Weights of a small transformer language model.
Size: width 256, 2 heads of 128 (1 for keys and values), 13.1M parameters.
MLP neurons of a small language model. Each row is named by its layer, matrix (down: output weights) and neuron, and shows model dimensions 0-95. Each number is 128 + 24 x the weight over its row's rms, rounded and kept within 0 to 255. Numbers have three digits each. A neuron's up and down rows have the sign that makes its largest values positive.
A block is one neuron, or neurons of one layer that tend to fire together. Before each block is what it responds to, as a language model described it from the Wikipedia text at the highest values.

Responds to: Final digit of numbers. Last digit of a multi-digit number, mostly years after "in" or a month (201|1, 195|8), also ISBNs, DOIs, database IDs.
L5.down141:132125117189185122112136140100131093149143102163133154160105103159120161097087128125169108164105117126125109144129098093156141105086083093164078141122118092120107130147195106123130093153157097130129147124132112118110160128131147149079085147129105123118082133123139123157110142114133147125
L5.down196:114152134112131136177146097133088122141093171145145130127169113128091135146078097150136145176112156123128147150147062121142115109140118137117174171116116118143131128091126109126130179120154155134128135135102111094136128142136155074135122116164097115060161092111124135166131099100107109131
L5.down306:109181115187141126158123153136092122154129092144140074147111080155129111131133085149126123127124135162098103124109121141127100101123142146098137124080140121132161079121103102120083086102113152133113135100118134083152139112115120142147109113140119144127097128145116101129083103126137090146
L5.down391:110151139156161114145109088168146104090099156154096107102173117139137138159081099135116087152107107143118129152081134132124146085126131137144096108113129075110126110101094127144098132143098151141108168096116096173110122144097114103115106122143112131124117096139138176084155109117128131141
L5.down542:089139107136135135155113148145125087107143110156124136191102119151161091097092129141148150136154196117116151132119105107173097113136143108158134154159145133184146128123111148164144124135155151142127089106100086138096094110107110137146117141164115142120142082087123095148125132125139128170
L5.down597:159143133093148100118127104106099121105136117178098130127134070116179200065095128089163104174128167125110142141137161104138118125116167098163190174110147099135169154116103153130133066145150162169100137128127107098102134136121178158150131037112096171081150138147147137153144127135112119153
L5.down627:137127129151091127150120125128150098136171104112119103147146094135091126119127130158127146160078088121102078151106096074115133101126125131148164149130133152115139131114120124119137102157135159132112151098120141132110074136135142115145114101136114122142136159120174210126101115135103091157
L5.down628:112151137110125091164145145127110075111144124158146109121123141124138161061132115183113197109124134150099133163138118122112125111108127146149142142163169101097119123111127151114143130128140163120165162097101119126110131126085170134086123101122118157117109108132128103119143028121130125123

Responds to: Clause-opening word after comma. The first word of a new clause or main predicate, usually right after a comma ending an intro phrase or noun phrase, such as he, who, where, which, at.
L6.down239:157155124147144100124145102117134086081116099131152145150089101155141131127136098137159138115122150139123097126130126111155166091137149191137149153082196101179095089081135168132118104126109111135094128101119122137111137077140137098107137057182132138106118146090160129181122119220158124174
L6.down522:143169166150146105120079103135126102131149121103112128137118117105099159127102136095113136124097073147132142098103143103149122088145113120130137133124130092169131168118110099140174157167164125114109112118126135121116147088090145105127154131150096153148083161123126146115115103123148147135

Responds to: Possessive apostrophe in names. Apostrophe before s in possessive organization names like Women's, People's Republic, Children's Choir, plus word-internal pieces of proper names such as Hip-Hop, Sacramento.
L6.down121:074134160179089172116125174110129148153119103138135094096173129085128088056128111121092113140135107119129148116138106133126166147097117163128090150130131138161173127124139153165110099116120135136148146128151136113130128120131137101156144113137113129131168107121117088117157138125150120161
L6.down330:128099155094133098125161139141135157106104116112098137106146102158102162175170155069130125181129142111141098138151141066099133145129088131141151130131089131119113095129130128119123128141140119141114136102187165168112118162116145095112127098102096125181103128117126120140132162123160138133

Responds to: Final digit of numbers. The last digit of a multi-digit number, usually the second year in ranges like 1935–2013 or 1255–1264, also ISBN and DOI digits.
L3.down13:138128127133122113109070104098118135121135104125085162183143143083157130170122124065077141145160090149116068148085130144170166114154168070110121106107134104115123118114133149106125101141153131093123109117106091164119121111134138123132132122120130126113103105148123130122150194133108137139
L3.down132:108149154100137121145152132147131175115129121134104121118133115145125122182082120085104120126133109149095129113093122170125109087161184103131143113145182106118160145118115143134120163121145135134110141104108098106133138128125146122122103109167160151109145136141121163100126142134126128125
L3.down355:089133146128093108161132120095165153128129145133142127123068113126117137140089100101187095118132106131146104144117092143112147068167154135113082116148101114117155082111122154102128145142137140119114158151111113149109153135133107097106107129146127205155101128145137112141095118130107119084
L3.down701:157145163133113098122127140109090091086146171124100091093090164103150126141101118111133090197117162161098125130122093155152120129079153153134130174103109103130140121106111129110116142108129139095125142128129145079173123127090155162128090137111121133113166160132096140080149163099089055187

Responds to: Wiki table cell tokens. Tokens early in wiki table rows and headers, mostly sports stats, such as a pipe after Date, periods in No. or 12.5, and word pieces; also both.
L3.down234:144160134103143150141153128163156171141116136151136086118148138146099182165134123099138121116132135141162151115094135120139100086149153142086099137125124075129090129114132124110117145101129158148135114101143118155070147159141127134207109102136155133161104168139109147107133143112104152132
L3.down283:131145118129095108147101094117126112090129124128142078169154124130103137112131127133157137121140098135166106129128132170155139104109109138116104144166111109067091099113108128103103106109131161172133158130124118106120131120128151178121119167105125135141125155153121153141176153117150118104
L3.down310:148131138112117149156132127141155098129118126125128093090127119152165101129153124145130138144141116119140134098183159138144093143117116131121167089142119149142119126127110110073144125110172097128124137109125067158117131150146104131141116122146125079118121087121089142112121147138104154117
L3.down347:096149155151104135121112154159145195135072145175109084147132171109145105088139096180145111124095162120106127117084084158114154112128118130127133126135130101121116107088118137109098111160156132119088109141135115137114108160122090129161109113158091145131100121125082101129137148180121143129

Responds to: Coordinating conjunctions and linkers. Mostly and and or joining list items or alternatives, often after a comma (national, or even; temples, and), plus as in known as and plays as.
L3.down259:129133100152145162136093101121129122126116154113159111131147129125108156162131137122150185117099148121132156148096082160094147108093113102161136138125140084142130141113134106153129119128116160193145139062099085134113120147130116085113153151157123118119126124122097142176131108147095186103
L3.down274:099138119140111183132137132144140093137107119099134099144150118096169177163128142187150141130169098154104184103135156121097115117127115115107109130091091155160103134126136158148140124101127135173142142103121127113131099121112120097113163178117130141122153101146117126186116127122115127118
L3.down604:142140116182134171102118125126124159106102124120110110149085138136130135133128104088143100126158148120128127118150112139119085135139099095130074142132110102167166110135124190118148146140123165173148150138169108127150173127130175110170080150156130122117111111137141127119126133116123167127
L3.down623:130081105119112094176120137159126158169090098108149175140102121116114124140096152119124092133152068127125133127123110099095120134089104127163128094130131144176145132117131131178145145103151132171097126062133135134070140118106102105123151116120169127125153092099131108150139121083140123105

Responds to: Passive past participles. Past participles after a form of be in passive clauses, such as was built, was released, or the -d/-ed suffix in was sentenced.
L6.down45:143118157173133127120104159090128156164139121130077140151153107189133107138139155109099099119124111136131124100110108110129143107118120141177159134111076116128137150121185129142124097074135112119114142089107130139101099147138117108169158150111091098103102134132130170140146127103145160114
L6.down457:133126122143121146153125112164141112148140076093126145169145125092126119133105141130106154104105142142126155131118112103161152115158125142150111179101178111107129087120135109125102102135095105162123099148111132128094093148110128144142174131112172142121158149117142126096130087158147196129

Responds to: Final piece of names. Final word-piece that completes a multi-token proper noun, such as a place, club, or surname: Chattanoo-ga, Urugu-ay, Toba-go, Redgra-ve.
L5.down131:120113142117098129170162201147124080114134128192132145130102142136120143159107134133126138147125146135145108134101106150100178140088129120068164174132151168159110120116144124159131115127131137153159159138170137103144145133132142151105154151097111128149095086069123171118120152130122125135
L5.down241:107135124109121098112150143131101113161146110153107092077105156112091111150118108191162078131106140101100141143126158109106157090139153160149159164128155132086137149116131116125145161140167123119100107102166127123125132153112127150096113097090091102152105118151136106108099126089134119133
L5.down311:137150156130128102118154112113112172160155126105129139100147114115134151137129141147115108117132095086177142152129147108093120086135120118100131084134177117102146143165123097153149083120137127117104132133160163157138107138120169145111148131118146125131143125134106090116126131134139136092
L5.down336:138158097112125091149170121099132122088133133129138132116132120139104175099108115125146116087159133107148150109153106157153104104101135132092164129111113125111133108164139095108132100100095123108148093115170120138148164129111143071195165105133090136164156111127120180082095122133110152168
L5.down349:148099101102153128132131082105091173142094111145149136164101128137160171117143093117139117176091127130118100102111179113168141141092137157129137124113104156118150120101110107126093152164122130127119172144141131124132111157157130164144138117097091120115138111143167156154121115173148105102
L5.down419:148146143140128105144100137057119104094120153140112169097138161100110138114121110169140127130118132125141131091117089092130165130122083138093121126130101170127111094134111123124115109104115129117104090139156143159144108200105177133176176134155161114117127140130130104100141123127158113141
L5.down487:145082144120142111139144140111117104103119161103105193128138107120121105122152111145093116111128162130160177158090130120120137170089106111120135123151115159114184117130150105140159150165144112177127110117127105153157128147142130190143122134092173141139150118139136122138126149140126165126
L5.down500:121153112126121085146139134144136153136103138109150063078145118110183126148141099172152137140151142138127136113103116142098160156108142117120100125146172133160120140108136131157133152117114111096138082116137116121125115117086091144134147158126128120153187127111109068110178104116116157107

Responds to: Clause-opening word before verb. Word opening a new clause after a comma or conjunction, just before its verb: pronouns and who (he, who), and, or adverbs like also, rather, finally.
L5.down81:127116161142124110104114095082121143121133121118130148071123109156141132156106083097192122124130172151135147130125152129138107110179144092112113098125161125124125162098159123106093139135146102115108104119144124104120132160124134135127131176132092144095135100151124173110118110138127138153
L5.down212:118114144142151152119103133148125090136106154146102117159140116118117163161136116143102123161098122156111139116116139114097136120100120137090143149101118157139137110136175107138131103130086128128147131166148177161116141093143139120120101143124139134132086164126173174144129166174139154107
L5.down360:142124130117142121141129138081125146142158169125120141109120133118137152116144093182169158129115113179166143134130126136141152128112157127128112088122092126091112135078106149139152146122118092147148113123114149114154139163145083137103100109065162168109165093120117170089131113139117093143
L5.down395:144122131160090121147132140112111126119128120112096143130146081167117152160108121131077140122099111134140151094124151124153135141104180165106156128089153142147152111056166143152146121113159138154094111128120125126131127127160181128129154145133158140134160089132091162120164154105116102110
L5.down519:116137128123127127144108096098143139128131124128138152156134162156120105133209122063106154141113123120151142109116134106154145138102109084117103082121118137121140107114109161131153083112112137167114095139103205119075131133151131130187102095116120174097071138134135131079145108110134098100
L5.down554:141117148133146113139120110142113115189133142132117106066082108105107134104129179136113147128091129174135152097083098097134097155138114109133142123135119161130155137125142137091104113072159111167147121144152136131136149188111107126114077107113156155130120143124113141200165124128136152106
L5.down654:147116136112180100117152111129102160123143104124110168106112150120118132139094141076119093151131097121122157121130149158194084157143143090128144132127149141139085138069135130133138142087137155065128086144151123152092104105160127115137107159117146112112176110101128176149145108095139086139
L5.down703:148127119088130154143126089126115123149166137125144117106129127117097092118128135085132143104130130129120099110134125166129114109102118146146136159092115135104160121129157146159101090151042153139140110137130172125113155109107137172143126139104119092150125151158138136162168138115151086101

Responds to: Digit 9 in numbers. The digit 9 at the start or inside numbers such as dates, years, percentages and table figures (9 June, 1994–95, 90%); weaker on word-initial fragments like qu, op, box.
L6.down448:101147194160106151169153132137096119132170150172144145140118104191129130135117104113114137098126145147101161161086117103092080112110107120116135113129130128124104112155125089102072126096077137134135132140092123106144123121123142084133143148134143095148126106152081101107134153139135146146
L6.down645:160135114157165090141134147151062110119129138143133136152163102134171142128099124126077116147150089085116139168161108122103105125113147146131151103122135125104111129165125092149113177104096132153148133164026138105155128122146113152137130164136117129110135075090091182084170131116099177151

Responds to: Continuation after phrase openers. Mostly the "as" completing "as well as", and tokens right after a year or number: table pipes, dashes, and code or word pieces.
L5.down50:158092140113113132120108071136129124106129140139159127103128146128127119082104128137140111165095098134133094142143142110179133098136145103165087104102195119166178157165122095119118139119145116104121129102164180129190088159129119124125119124148104161104159137132112141071138098086111098131
L5.down51:144102119117140129124107116155111114118123105094154087083141141118141114116140142112168148111099071130103190132149097121152144163107159170112163130114154106163135132126148142138105116119143129136119195144141157149147140122108110186105153132135124108106173103158082140126125127144144122108
L5.down70:129126140110104166137127133127101141142133124150162112106081133146144131102132138178149134162143098120134141079152079119130134164100098130120148119093105110154097095119126123136124152177145135107104127093086138142134132160117088109128112125129135126111159059129142141125091123115098124135
L5.down346:098097127160139149120116098142150128151083084137126135106150129136173134109122122180117153127136072114113147157148123168161101098145086124147138139143130149126125121114133148155099119095163128069132149140121102150170120119114109127124149086150114143130161147156147103132109086082184134121
L5.down410:119083144123143119113116170140115121112100140109136127116131151185140182127108151135114120156130139150085156155161123109103162112102126168116145131122124126135122133158085096132129118097073093108140151111100142103107102159118169177114122149120090160098130111124122158091128099137079123128
L5.down501:124103122149113122130166143137111112146136130125162118114110139124142144135124132093124160122141124160087147075176146160138090120080123104112115120120142095166101141138156130139133116128136107120127122110147138118176116164117151122120124115148136162132140143105130132140118112145092116126
L5.down541:138104160064122119134124121137142138117071138143110140157143122138113095091162120059106132142124125125119149089115179120121088162077179147123179123113130135115122092123115148155136134113148145158142107108122135114091123145116109113134153135090131143132123128119097099084154115117087124113
L5.down635:102091159092093113138091090097154186155102108112098115172144145095093155087123121139138151163115118115135118124141123096174098133114118114117146155136116141066112147106109128130124090132160106097127132146126125118114097115081132140119148117127115147143138146160150139100131107171146156128

Responds to: First list item bullet. Line-initial dash opening the first list item after a Wikipedia heading (Bibliography, Personnel, College career); also possessive or quote apostrophes and table-header tokens.
L3.down502:085126146094145136116091126118114121122139161132124152150060147151133142121147079076136100159166131151151131122098126158157110122150131100156158113124156110096133079110105132106145140125146106091140110121165103105095157175142137175126170131121140135114149136132106134171131091119106119103
L3.down520:184139113104110133137158133128133143140162124161130135161130144126136128155107116130117135086116140119114155095169159136144131125153145135120206145136118150117123114088145157135151136116097137127109117161129141120124118169115142144162048149143105084093123071160152136099131121094140103108
L3.down524:103137111148116157148119131119157167111098141081152135151141129106149128130143115107126161112089122147114084100120099149075084143133158133128095132134145138118088124059106156115146173123123108148156119106116188120169097131162137170150160082152143170119138107139127125138124116104133099136
L3.down559:157092124129099137084122116131113137145094115133134157118142153111121141089138181120139129096148120142178135121156144121103119108111122180084174142136107146147180126122098148132118101130147172142126126147148116162099129125146143154087172115153137150142089183130157128153128127071087117101

Responds to: Clause-joining conjunctions. Conjunctions and connectives (and, as, with, colon, but) right after a completed clause, usually following a comma, in expository prose, e.g. "grew quickly, and by", "just as he", "property, with an".
L6.down220:141140099115167107127111103128104122138116129116151101142121144080153158127185155140116139101132105124126142104147119147128117127167093119101157071162136120081118150139137107084116127134093101144142107103113126126103096112127156131137136120116107162156161115145155128147128139119122111109
L6.down392:141140120043128152104075112107152138176204129089113162125136139107162135151090152100120114116114117172147115112109143101114146165158131124087161114141157151111143108127140109076103114107101137119139115123119123095122112140145130142097134170129188096183175169101143158130134152097104105130

Responds to: Clause-initial subject pronouns. Subject pronouns opening a new clause or sentence, strongest for existential "there" before were/is with counts, also he, it, they.
L3.down21:135133065156134116133106129143121152105147135102135163085134147132147150141136112161102148134105157150080143140154127116126143112115153185158150109130127134076109123131058118116094147135086097119104121091109136142148108125086160095099127164105152124131154091126098106130140136074143126110
L3.down330:107134149165126127145155139114132114121173147127123120123112102121136150124114099131173127161144141141095064134152156100142089085130087135117143137149164160062115126130106097081128131116129122077120145099168147122167127133108103137126113132131132131141110113134124126114157138106136143122
L3.down632:132166111123127127108101136118121158135100085136143113086104100129142124129113150124185129096148093127145086135090150111096207135147097152139086106104177117164174134131139097134086113131129128098133126105132149100125141124144118151124096102137145158144151088117182124166116107102086088117
L3.down696:135114127111149124128114148147112136132116194174168105127124079111132140098121121065108146118168125127102131123114064153149120122134087117131115140108142118139139129089120122140134132137146151129156135085167116129153136162156100162118104137112118083100164165128124130144121086133164136140

Responds to: Sports career and team words. Tokens in sports biographies and results tables, such as played, season(s), Ti-ger-s, Stadium, Division, plus the word part in any sense.
L6.down232:111062163104108086186118133104138089122177149161180146168080154129149099106149146146137086094109145127144104144130156114115114108144107161101122092098145136117164133131126159127146104169078106141126133111129108126130125070143137137101098111139165124165098111141154159164125124102147126137
L6.down687:154150144126121103081113083099096132095137112118171109142142194059165126139169121071120101142130146127143116119133123133086120128131116091116116176149122166111125113122146170152154082128165092137101111139169113133144108098113115093135132135091111120119109111093171144127115142160119133147

Responds to: Year final digit. Final digit of a four-digit year, mostly after in in biographies and histories (in 197-9, graduated in 186-9); also month names after In/On.
L6.down255:081163151150171125091093155169073078150165103147107107190118092124120158115125119150138148120104146070128088144106114082104124130122134103107134134130118074095154141158104142125127115121122152100126136084121122121106125128129147125116138124154085172137140132112146110128130154141106127169
L6.down551:116133145102138155131123070135151136140099089113151108148073159130121135071105131198129145147090103106121171135116111126153157125114102126112133111118163107126157108112105121137130104115129176128163153090116130136123112128122162172110132117086122145114099143126120142145122110124139115161

Responds to: Table row boundaries. Markdown table structure, chiefly the later ---|--- chunks of header separator rows, plus cell pipes, line breaks after captions or headings, and em dashes.
L3.down85:158119122122124112123118146139088132161098149135095132095112124128119134086092132180142166113113160086123105135102098089125139094114140152105088106131081112118151128094144152128103103144143122132155158165109117139166078098131117155136125141115140102129101135112172136148127139125155116140
L3.down96:116136126091141116116129153170119112125089113124107132115108123157116161125163131188102119114142139165122128106135164065110075105112176111129118137148134136104120136130069148079162153133157140152178099122165144128096105126153125179126157173127132105129133113111170136195095113110151118128
L3.down257:116144134122107179170073133119136154134088154119089146104156109120122154107145099159134108127100120140188164115165115138151133137103113113102126101138129109120145125108134136128122165102115105121157112135126125158134099140196120122108132148152114111102089130125133134158117127107149087109
L3.down570:108131099095115137122123156128148118144129139153140155112120115157144162110120135106116103122101126165141133150141108135132152119105119156147149105089127159140156136160122173100124160133128101135194097139138131100187071143126135079105126173148131126095126114094107146128126161124138084101

Responds to: Word "as". The word as in any role, such as as well as, as opposed to, as of 2006, cast-list "Terry Scott as constable", whereas; occasionally word-start pieces like st in stabs, stature.
L5.down2:135131130124109128121119149140141101142120137155085178111112138126173148132115114134136121141125140133101082118088147131178141076148117124117148144120102121138142039078104123070166110168125123127154124131144088132104100128135128080131098153132128124161156120155134139152069128145137141156
L5.down62:108130084139151157119134121119163131107142125138160076097096177088140156124103140112103152154163103127115137135155146149145101126192115142144096091128130156101147128176120114105108119148144124121111111113128110087120110170142139178103112109095136152147183144116107094107153120095143123138
L5.down118:157126138168133140131141122160137135149101158102104161110136097104153168140154100119157141134115163158117108127126168121125205110135116117135100138111135122117129115108175096144115130108130106154120109105134112149078085138127109124100099097137109175157150081155089113197172147140126122147
L5.down182:145162126089119153188069116110138161145188101106131121157128142109176099124142127124132110135108166181157114177137119123140143145125129122156110127111132128185159099123120127116131085154135197158110110128091092137088103129164153094136126092138126144115157119121149110154141122128139104122
L5.down439:140147157111149130149083159125100143122169193098115152113125124138159171149142129117138123123145110178089114175147111137118152130148117110127154179115068099117128125165120112128113149152095115086112101161115128133124135147139112138129142088134099133154119109097175104179135163159089130135
L5.down460:163117151144087134178119125126129170111067145138110115147109134130170143132103111114104134153138144145156189114097089123098138148176163112127091090117178126102152139165099146132154102148128128113118108151079122129176111113131119103132107131141099118119089123143123135144090103184098126130
L5.down465:146173137172114149107096153138115102129147124149174129187088124100135156126125148139131175106140160101119113145098133122152136108107134105149148115165146103152157088170151113119132132129206163106156123137139121112142126133097152126171168173124149129131124134141133145105095107135134121173
L5.down556:122172120154101142148090093149154101166103062132115138110135122161132123127123125160123102106123110127075161169121127103131129116153104151093101146085145124151096101141126065101179110108084124122111129161105093092136108125147128103125144102148138141140165131139188152142106119117155121158

Responds to: Proper-name word endings. Later subword pieces or second words inside proper names of people and places, e.g. Dewe-y, Seym-our, Ewood Park, Marsh Creek.
L6.down49:114124115118109115156132116143119191090112140101105091169102135155144106145103132110088142087166103134112146136088129120130144157118165134109130124172183128135099143152131120104075163121160123158103155148133137154120135152148128126150109108126149135144133157155154107156162182125111178142
L6.down75:123120148146142139111128137121101150120122097121051125066103107118111166095075143205136119137164145157134136101143111081141144148123134149116115145104161137167174098123124104105092120164138117104127158103135119047136116129128159131107137106141119158180118129119179154107153148117188130152

Responds to: Table and list row boundaries. Markup at the start of a new table row or list item, such as the first pipe after a year or rank, list dashes, and the line break before a == heading.
L6.down338:129127107150144111082079140089132129118129144144168183104119107155151135146143132131135097127103105150127080153144136142163147160154158095123116140114133141114095075120156125157128105119118104101109112086129125089127116125149080109143137086124113122151165105154137102095148152149098149113
L6.down602:098078122069175144100080128133118137084162116115143130126082106069132198139137125141132117146124100131125131163121151124104115095142110111126150156085165141168115143130153138142116148136140127132135137115081155085158151114108115120127147141123127127139136164139148134141118148124135148125

Responds to: First piece of unit. The first digit of multi-digit numbers in years, tables and measurements (2011, 96.7, 29,284), and opening single quotes before glosses.
L5.down186:163103137120141191174119118168127148124123125134154160112136109136108129126155164127085180148130086150140145111147164117088080178045130144114139124146111108163123107153161076126146097118123149144114161109135159108147150169150133106096158129136124118135136112145118137121131113129121140150
L5.down270:128085118159128183143112117165137120157113105104182130113154130179107184084170131118106161142066156117167135105137175104102127144123117139137106147150151089159111083154075119187089145093118137162131146084117164095102122152110136149105136162146123142139119114140136154113127098115119119159
L5.down272:143132176130130134145130101144147139116135119156121094155131133093109100096111149126097112145093164137098125129139141100094127135151094110093153147136141140093137096137102087129151135116124120143119103170140134148138145132132130120103166096114119134119166093136133112087156094115116159140
L5.down293:126133132108103145192082114136129135132142127158135127144146097114120163138175121157104186162103162142115080134096137113135161144127110131147158135098155113142141138125128149130153126148106104148102155103140146121111154143121102110124104106116115143102154103145108095090129127106086106160
L5.down470:125089122114131160093155147162147116142121151137144150119141120162133149141151134108114127124164138155161138128136183105101151180056116179123147103160133146119100091134102115160147163086160151137103110097096138095118098137117129169104121108145169125113119079089110140111169085111114117122
L5.down545:145135127145158122141137119121147135118136125151112115114164115156111140092135176099121161163134218121115134105136145114099123138101131164125155130105140115165114130179115139172105103183118141125109117114166146124111107077110140091132105144166119152125118133150101125137111111168118156157
L5.down570:092153122134130148102127125127171153119182130113134090139141162159113106125091163124139076135114144081111136105126112128122145163100167150135125143096095110145148128138126143125124186126112145139081113131127134134115158135140135120109151147117150146120148115107094174078124081088120134093
L5.down701:104103114142117117145183116146120119145115137145147154151137117129175121156108144106130133141127150144083097178157118109178138178102137122103154142111138167134128156136122075155122127111142118130136115157106159135099106146160166169079157149142152091085133141100095148133144122145127100139

Responds to: Word-completing suffix pieces. Final subword pieces that complete a word split across tokens, such as illegiti-mate, respect-able, cheerlea-ding; also possessive apostrophes and the last digit of years like 2015.
L5.down4:156163103113139111133138105144158101116129126113147146149127102120112128122191095102141141105150106156157084147126136093163077142118125126143099117149115117092113074075138123141119114172088145208146079135122126153103123082151122128115150166142141114147118114147116158138108109185104176166
L5.down28:092165177097125116136112183120105157134137094082126124145158100126130148146150131093051108154098123129131100173154090105107106113120112161159160149106084102153127144093111098140094129149134105168121117129141146130098121068154076096168146111106126086177081141150126110186123144154155094119
L5.down41:151168128093089186095127115160079149114097134154112096142106100125127157078081120131087077165139119117152124134120137129152171094119166106128163144125107114140167095161126131128124114105091160138117096107086130155104111098112122071158113103120141171120083139137108140137078151126087100151
L5.down312:096107130099160136138111109124130156134147120128093143136083130121141155153134129153122162108122154159144143146093124131141143161160133107088114073119137095104170111126156147103117194101119127170155169150148128136138127080115163129133159209112190080131129131094114145108151128114129129159
L5.down411:123119134177129109118106131161058134128065121125147108150130108148126126172153131139114114145131151147147094131151110120097152128127116116099120176131179133159136103084105100146104128166156136136110128113150154096142143119095146071156146103157105130124166117121136127168135126125162196149
L5.down525:141150131144129114110135162088161119097139133122151115162117171117129126151144111112115071146121125119149121161180136143135125149172124131123158117124114101149150102105150100129064142154179111080144133121155148153112130146134145109134115092146133087092131110118109145151168174141153117146
L5.down538:117133166093130115124145123141148127177114131150093121150138113130122166164126155103127098117110154135105151113130132115105120140088115142159137131133120095118145136103108114169096107141137146169102130101141127150128089114159168140112129145152131103140159111142138118107110121188138179134
L5.down629:106123137137159155095124135134097188111129116133082137115104108114117124178142113104119105132119109126105126178149160106097122088182164113101110123135127146123115121116099113131130168132066086131160141147145119122192180159129091126139131130135118103126137129173108136141140107149140139099

Responds to: Time and quantity nouns. Nouns of duration or amount inside set phrases, often before of, at or a comma: years of age, a number of, first year, career.
L5.down165:143154120154126141143134119144127119115113117117103156146110107131111123167159135133128121113141193154142133106163128126086123129109112134068156124175165127115151122096156071119127136130155134159096132157129119166167123143090151167100114141081121108103115121123171154135139113127105092136
L5.down198:093104103125085157146152146088133131130149135104151145137154136156177141151092159120122113128143156139098120112147096138137117127044159120149102158120063117135134122098175109139118124149096105122139121150112083132164171134100116161168143105116105139116156097134179105125143170153108105110
L5.down211:096134154127111091153135104142137090178148160160115130099174127128142131125128141088152139143168109111098121153137136122126129090101147117081105146153126116158141149129144051113125115128126128103101186136094129118177121140130156122095140124100115093104156134141149117091127128153143126112
L5.down255:123141126133139120160160124089135134149103127167165144145073146057085159161127138134114122163147138140137154156096160091192132084162131123107099110132170105132090131126096112128095134118095130194133126113138138132124118127160099101138109164140112149123110151125113158146102152120144116151
L5.down256:118113161172149113096155103134138147143119106145128111162079093162161150120104131139115132120127119088096111161165133091121103150137120136151118101088113143149097143153114099158128159103133116173131138080116112082131165128121141100141164108135137113106123151111084123121152132097139090188
L5.down286:136104151087120144129142144161101106111101130099112126155134087125106166144182102133103156108148141133161113156155150172106104160121097138115142118135133137123154136103091119111149106140126119148149152095091170102114151142093102172120107110111119107109120118102094086107134128153109097115
L5.down491:094113153164120144127115150141111118133145113112137125132146163098148131139132165126111120148086111125142151088150145133147088103097125152123183132084113129134083172114113145127107089163146086179132147144177150120162070099134141077103148103161112098165105122140137117136187127100121144119
L5.down507:121122141108145140158146128122102109137111129137109119178151116128124136167130126179075132157135117112096129111109106129110129104095115132130145082160134119127100125109114156126124136165101164127111097141109140129129143133169124102127167098092100139115151120122116121139173091115137141101

Responds to: Passive participles and table pipes. Past participles after was/were/are in passive clauses (released, built, launched), plus pipe separators ending cells in route and sports tables.
L5.down94:145102161106158136118097112086141178141155117144120129145118125087125145127126130096070118134119150156132125148112133158158091168159097120161131113139131076083118157134056108138163091114132177143187145112129112089172113114145129119128154108129108174153180123119140130133157119149123135142
L5.down195:114134130103103071125114143098148128121151115130110141150115137107132117119174132153084094118082098119171107149118105150142133091145112118103111134058141080162135114122117126119131115095116104122092121156171140157144143160141119135129117155131114137111135167150123122156118143085084093127
L5.down230:119160123128119135147123140108099127139139113122116148134125088142135113113104137156136070119070150150116101136114095118149156125117126146146101114083142108131122083144127148148143112141162182141108144148152136139136097115094112127160102124151136181141115127138143171170088082140126129127
L5.down278:148104118164139181133089130138129151142092126102160142104153129111174130147124111137121115119126133105137124126119138104133104108143136114143135115107142068124134153097116125171124147112129144142133116098101149116123074157107123097144112144129117141107108079101104088154180141181106135133
L5.down432:115156186125128107083153161155132161114087109115083095148086099161097087145125131131113081126142118153095126172140143131134098113123161115119154126101157121142167136169168082132113151135132103133084070117161088148122133145082104166131110157117081156144081126162180150168121158174136131119
L5.down450:129121115151137118119103155122107158133154089150110184115090098091127117160129154145142185151098185096150145195121077136126107121124094119127102101147151097118189140096103091130131158123151155110123138103150113182149157124145114161131108130102146122110146147120125123133123115121154125128
L5.down477:132081114110143098070160149109097157136080162165156141120110136129132102087095104152125128132175161134140157098122128131145123124149129147136141114119095143165167167149117141085119132115116129105145126134115136118106123146090147161123101129097152137131095135116096143131117114124179155128
L5.down661:133129075147116107127111135124122135089200163117132146098137069112129138133143139127163128125099066143112094110156106147108132112191147140127115109123130172118106149123134118151128127140182121169104145153142127086134101096113116145103144136094093132108118118103158143185154103158112141093

Responds to: Time-span unit nouns. Duration nouns such as weeks, months, years right after a number or "the", as in two weeks, 18 months, the following year.
L3.down180:169122134131147097156132167105130144137096116108116116125153084083152114119095084112129115176118121125087118140126109160080106100147126132123127126081140120141154110116136120113193141142130133128108132115124174139127121123112161112105098125138127128136096158074130148119110185093129138163
L3.down323:140145121088156152151112140125146134127126142174122077143128130111115082171120115155132090130101091166130140186133123168102093132148178060147140185094158149174144124125108177139120119137127114115145125101112114137113148149114122160147116093098157120098111137133157108108112171169124170132
L3.down368:128126132129133104162127100081129154158133135147144167155108088148132142112155075142115070151131142139177096138120080133137099110100131112162089135108173127141146145100141068154154079126143109139123142103125106119105129131143117142124104133082127122103131142121107144137139165124097103081
L3.down549:105149178103127129112107129110101131112121097129133133117164174147121123141118131103141080119145138148098096144171117139151103099155136089198102162137102130145112106146132175155123120153153137147072129154107128089116159136121126109155110127111122065147109085098098136116133165182159108131